{
  "num_key_value_heads": 3,
  "intermediate_size": 1344,
  "init": "uniform",
  "init_std_o": 0.00331,
  "dataset": "wikipedia_en"
}
MLP neurons of a small language model. Each row is named by its layer, matrix (down: output weights) and neuron, and shows model dimensions 240-367. Each number is 128 + 32 x the weight over its row's rms, rounded and kept within 0 to 255. Numbers have three digits each. A neuron's up and down rows have the sign that makes its largest values positive.
A block is one neuron, or neurons of one layer that tend to fire together. After each block is what it responds to, as a language model described it from the Wikipedia text at the highest values.

L3.down1184:115138183130099148094214159096134077078122114111118104125108133110108130134116139126145065140127129147113166106113141064081098094147049056148103148102130110139114130147106194154137108070098099140152174167095096124078102107104135107116117092131132128119143171135123180169058182152102135160062118063102149183198130212085139130098074112168131105168106098111067112149106096103102162140130
Responds to: Sentence-final periods

L8.down18:154151137213192124102108144154115140116098178077114109123151126084103199133128120139122109139162146132130157143098122100219091131130066128125139071103189063099141148084127148117225181098132100118110074127061096140137155112126111051099103106116150111107071083151125118164109156183154132131122156146107173151069142102095164096147136133119143063096159181107117159161082153200100147160126
L8.down87:090088102111126162172155123171164121090079155092073147113155055150116152076097091141114188187114150121128111082142119191114160143088146167141089141123104171116134204142130095131161172127146081128087132143127181164117108136142147135149079189166089137154095073148108128096121182134166096169126098171125119135119158144096093101159061157127150105180084108156148169090159155092135134141178
L8.down218:124121141144186119122102116121102176118106063136176152129132184092201128075120174133197125146134112177143089122046169146104116118114105122113135104116152150159082085069146095147163113095144066207067174074159094175157147114117120096137106114132158086138157120110124182130127157127139103148133118091168124100169133115137058120142147110168154084110110156092125178086130146092118125158161
L8.down394:079164141149086100138126122080118084054067180122124125139130108106102144123160117164124100137145141147164103063133093128103099165135130161112115141125162132098117188065176149109118111143102041125122114118134125130083149147123130141104165180177113090165082151184168113171127099180154085099095186100147158050121118162127163154158117164176155167122164069075137158179170125155091165112089
L8.down475:084085104182100116173065154105129121146117088038098137203160133165106180110140082122174171102092150127148129158074157162149121129130128141143184128157070126160142068185116139135122176177091175177108108158077104175084134095133166110187127129142197076123154130120185088102117062140173142133110098121174111201166091161108145095131141082134106085161120148137072115103192148115158135065103
L8.down539:123144198164135139156208134137108098147184192052151142156124125106096162144115093058162111082098121113157113045121096095165115127106088085159195153105189105161154116120072124093125130100133129153179122153083109161144116114104165146076122122089121113101106160136065150162129149098170113140068121131121161075096172138112099100133078159106127167170112127114231166085073158124086098135117
L8.down680:079130191148168135134167158131103080148142105115147167114114053090133139093149138187141121096126172122148119070115119109073132141123128163175156161158118110090093134186087144158112098138118149140093133117110121064161175193112125119125123117076127128100119151161131137121136139163159108171088102084105165084125121134102094111114102167100147092185135115154124083052110131110035136150120
L8.down774:117125132075170137101158150120117184133113127140159110147163103151186163150109119170134122152106122191111122145167173192125077100176162136110137128147215076121149125105166194152119080116118115127112144157113125085082097127125188117125186187124109133183088101114224122180096149101173082170109138157098097159099173115138123175135122146130145127093131111132100110138142105102126051112116
L8.down802:128132119182150152132095089126119123101118126071154096094116155147119182066114167166154130102148116104121149115129135148167110122128159145130135143093108110130118120133136108113125053119087085118127091186130117141101095156135134139108171079121125155131090068132098046146130132096146177123152153136177097048102117113151124146193134065140120116102124145101107104078155129116157167134127
L8.down912:118081114103092100130108108134114157133041163128131107066162139105179110111138142129172070142149117167146141050132111138050113124130142151128154085129150127157138155119166092132168109140030105132139102115096102150065106164107096142046181133096158198128116146138112140133125133158110089139149098124141129109058085145208102121154063121120118078080135072181085106128147205137143129119142
L8.down1076:156140117104111087131120173130093155086141175071123153176147117114107113095106087153110160095166138115070110138040136138168156174127111095104134176147116135057145094098155115129104104171128117099174132117098140118102070132081072146159130188112151153131142168100145131164188081153138113072111149136091117127125092074089113148184153115160095140106162108060142099085107122131114145140203
L8.down1094:138114140143095114149103067150159128111126101152140184107131134117156172214107146128098133123084115134170160183141170153148166127123114156134123120136113123174113050100125142135110130106139173163077093101097148111090123109138126127108141148092148111138149127163099110087184131060101133122149113141199163117057111204121130150126114104143081150118105110147118131211144203078056173149079
L8.down1099:173138094193123176170112096083086128071111105163128173170160141115067112117083109126118119145171154142118152122109096170187140130077104169125093140128104138098169163119110142151146136104099149067160037128155137135097082126088120073085156078095142069119104097110180172131140143117126162087183146090170132087162098132162100131089091166192100164125141066131162143140155093118107101147109
L8.down1211:064129122127112072099130174162132099107092094145106075101143149156130130187091108147050159163200113115169134164116105150101133106114150130157139117138146091153140125142129086090113178105115130154088080125079132121142123130076162110155134095088092134127147116181133112145100158120093099078073123159204122181106101155093100166081164173132145184125136127142096085136136102159084087180113
L8.down1299:126101074085176158135133077159118128130146116135113092099116081148147121109115104095126090088169136169186110087063188126119118154141055132047201150183162136180094098104154133173143106125123167085122172111094169075139082176105086086151119120161107158108137144075138131100129128117141087072125126081148106168147152108123106110128127121121144101141106154099122173152154083213173127155131
L8.down1341:160125163136122178128119129118127162115065107143162054095143165178164131117084146136086141125094097132096139112115073150068158081138109140098112068134129139073121118110168158152109120121049119162158129154104085118144173133153107133098143108160151097127128140164149185178128150182141161141110108131148077136140147092110100098124127148168115111193134169116103145084179173195155119145120
Responds to: Standings and honors outcomes

L3.down1064:105183115142106128153114188095166123142136146115085129138103133106146115126155137117166114089091164153128159079106081106156188088132081128149151087122116139097115170210168088151155108127080131026113103142120139151108128119134142082110113131164179112147156118096148117087097095126142118108117196172083172145098101163122149126086092132163107119091137097084157147104171085143131137103170
Responds to: Noun before a title or name

L9.down7:153158137140114094143201104216130090153107159096115197149238148190182142046099177113106103115120153097132127169075057158097152126138170108077068088059107124101196094126157062147121169073109157106164155154159122192154113152141067115145117127079071117112116117096150108181121139133133114095110084071133077095075119135140117159152104124142146162121136195150191182098131094085117139139182
L9.down65:123109153118133146142100143125133096143055116150071138059190130165143158149126170084100122103129126122162140084095120125122064155122120108162108107134099091141167131098168102137100178102116061191132080136117088173111152119110119126111159098113115082109112151072155105129110080077091061083139079139126088140101202098201168175179127142161105103108104143104145156102135120149116095119093
L9.down757:153119151092157194187162134119114123121125118147114133103234109156137150076095182081110128124090068122120153142134143165141137166127203093160074101128144149111175134144145162082157137132087138085181103114113132086076096115116184155127133127122142043175097114079088107191145128096139178113089141079133083136118147096102134120126147121208125106112167130095118150134083160117143185095118
L9.down1127:160148144107103117093079160126095127106162191139138100132097115117196022115073126124159108158082126142065118160141093101174153118112143168072113074095146148139208156136169084163066106096134075111147158108115121128175097118165156145103137139119138121131157151114108099128131141077128066060113113123093106113142132125080141130180128160121136137154131135131120155143151110102072135109092
Responds to: Mid-word stems before suffixes

L8.down30:192164119134112153161171134086104117109113103119136178199145164160155136108112157142116195055138187157131137113142152119107157098138085111110118181145118121115102122112150138105114152158135162160092091134120135129153111136106105103112140111150109175088125145058109074103124189162087150130163182098073179145135123075147085106114135128062122091054139056135139167097083099177152164174175
L8.down46:146109154082096096126111111127124125116096135123119103053065151125096117168123180114117117143122121185050147186086130153100154108109061143115072062118174126115052096140144163101128120135091187142162143098121075113096126111131118204141107078174041100158139143086093097168077185095150143106111170098118088144089139178140148111156109184108088080153090084147107118077132084171145073133174
L8.down224:145155130175146097135128181094134133132119146092188127141106152138105091089115098144091147142084159121134109138111083041153146140123111124086098076140147110181128167145126212130118118098095120125131111106090160151172062132175124138154134144141118156129115153175161102107090116184155097180116197125181103158080132125138117178142131171107131091083118101122116133095119123104103161147155
L8.down293:166159069140108148113122143180120118168148183113146102142109116155122106099159125126121159179122152154188155161160164115143085109097105155118143129108069094152109122098134125086112080124183160147142150143189117083056197139171150106131183146122124223134156157118174106083142136137149142088086104170191148165162104157157108174128176144132094154059177080150127161176143111090128160176126
L8.down367:117063122073193169152141181098135141171097121133106089071112078156101145109144100128126126117100120143092135158183139140141088054143206168120168149179098154117064107157191154133098206160112151100061138118102098148175122151160173149080143140147129154130156090112134138120151081139166138129115165164136144069178137116095142170098166147131122093102118189131108183149131147137134147164157
L8.down381:118055121074150111166161163118107064170109096124146145067143116122128103141124150056154095121095128116102093121093119091150174192150102110133220094111077109113114113149137084143122129166151019083167090092137104093174108148129118129064174111199111167116108152074115108134164125104162139124161147082047126171139150133116108164144109119171176121115142135176101119084087104109134139099120
L8.down457:089151105167128121112123129145196168129123156174145131143155111124129089125179146126122189104144112156095072096139158203107086173112118111216132098129121084212054067159139100129119101113130077134156098144085124095114147091129129148152087136133092170155143112084145127081137162085112137115143059163132160141086130179095134143166144169110137135143169107120137118132131072139109099148132
L8.down522:123112111122127145107091108105132111097133165130133135078122149149082133106078115150115079155105146123145144131083094054153120120161152106198121142181108182144124100100144089164158174139157151049156084172125029146178113135094211131153098166141084115188115183129091156131093181153150174157145109112169134118136096116148145142102126066164105094125158127125108145101178154186164136108091
L8.down566:178199158056036121107135154118124137148138145132181124092145102158132124101111102133090169121139092085135133125098171093117163150111147201215079124130120104128115159114129099140113099117097187073167103165079115118114166099142092114177122143119091120150080085110118109067147139112097098108087121143128091134146119124067155093126143095124153135133102119074142174141120128074148172103152
L8.down588:115088171126149104080061107132135077077163207144066083172164137143098164088122065155149104111138101154109145114075141125131093110142097129138151146119121092200099111110112109092109123103032138139153102148110155074176106141156093126134068095070118109132129076108091151075056104076125116097151112105066116121137109158109139124126146098128118108240121157159103142125104111073159110125112
L8.down724:159100108113112143093123058145171158130097129054079119105125211154142139112145181164097146140171109146206079137103090193100182085142133183161037098117131162160136156118143127118106149145208147127063161120090105085136109113119083119128128193091080090127149102088122136137148128161111137143179074156171125094142067173140161175057111106176097123138165116144083157146105190091080102159126
L8.down890:147120097182110123168172182128119082095110174151140141132088126097136096088141100131191088100095085113149154128112146123108081086069093096101117149145118167139122117083117095152137068113108096140139142170176096134109150114165203141111119094129143103115129143103158217193069119117146182162119125138174092167164185119113124102059088136183084168109124121119113112115136109138132127150124
L8.down891:155182112109085150120132119084136134154099131147172102102181097104104062162121122083082123126099146160122162113130086078137090105146134096147217114189104190129119147152134099069137164158166146142185076082117138163138164164176144150134130170105148129140111083125133118128149079159071133110167175147141149095131091112089149148158125094162121172154131066119118127170149142077092111120108
L8.down1055:123045121155144117098179156098157102070149135149101144160160128201171158081137138111180124141157129136134090113142156113107080116131146132139151124131150138100108131119099149131130132142098105169115116165094155080093115119174132149116079167128169153125132171093159109147073196111145138136090162134129163149183176201107117143141114159186138113093132130127106068186124092140121165132123
L8.down1256:144095133101116110075091190111155128084135179120095070083063129165162109097147118123130143175103144123132166144124096190142109108153127115109151116134110227129127157119151053097169150112100179114169146151106134120133090090110113125152028176106144117174110182109118137120102115131126112120138183115171142108138072118152137163139116132134179117081166092135086142035158149058134140099181
L8.down1258:100120171133068135143109100186188122019139095101138166132143127085121088164122144171151158096037082099180125076124123059149125118128115132182091070169172150142103125142101085160209158174100091136163111156085125144146119103159076117104112108109190158175219133161135107142085129110150105099130124132150096155206131140106121116145117208088173170127133134124120079098158057160123156099146
Responds to: Clause-linking discourse connectives

L3.down1058:110102063134136089156185064124091103133117130084130158109149100144138133135115069123155173163120070111147155126101098138157160089120136140133106137157161122168106135129173112097124164143115111179102127152117065167144146155101171109075139093140185086180128133065076144161129159092076115120107127102123128127154137064097145164125189086151118100092142104128168074110157151212151137102127
Responds to: Sports win/loss outcomes

L9.down383:107139110085091116138096141131148122138083102104114090169189136152072162147164128159123137165049137099093118103178144138103139186067141115159095121127101153097199170118109129074127091089092146144154108074117123119116122103171149100133141108169111056118069114154137104129192108108159152106115128122129092242114122144183136068115172084093052149095114126103151128158136163140150105128081
L9.down569:157065180159133119062110168057124103071103148101146121136090103136126110064092208133110125093169078140123099077073128102090061129113000090103126125130175116144155116109055175137091137103117113129144175150098146118147083118166131126131128102100137095160138092135149119098106155092177092135089128107163142157166115199109088141057080173164162101141146103111126131174062135118153164161142
L9.down1284:109132167147148123105130147101103107144101108104094087142145141127136124114103142147143141106077137157116108115137140118136136137082102178088131151123134100118118086136083137107146127094111141102134176148102181122113102097177135137128133136134150081153165143129142167056114095103114135140185172104078134142100110142154085107159119139122063104134098146145116104109146101064197122053122
L9.down1327:148100134157150121115138169146133163098142125193097127139095156133134136058165148109107153134080134153083152116141110169099138128105023128133166132132129162110088184105075124144110148134136138096151139120146137111103117176137194110136136061108148170137127173166114179131115146135177115117118098181079084085086101115101175092116126110132156089158116162124123103089136107127134132115182
Responds to: Sentence-ending periods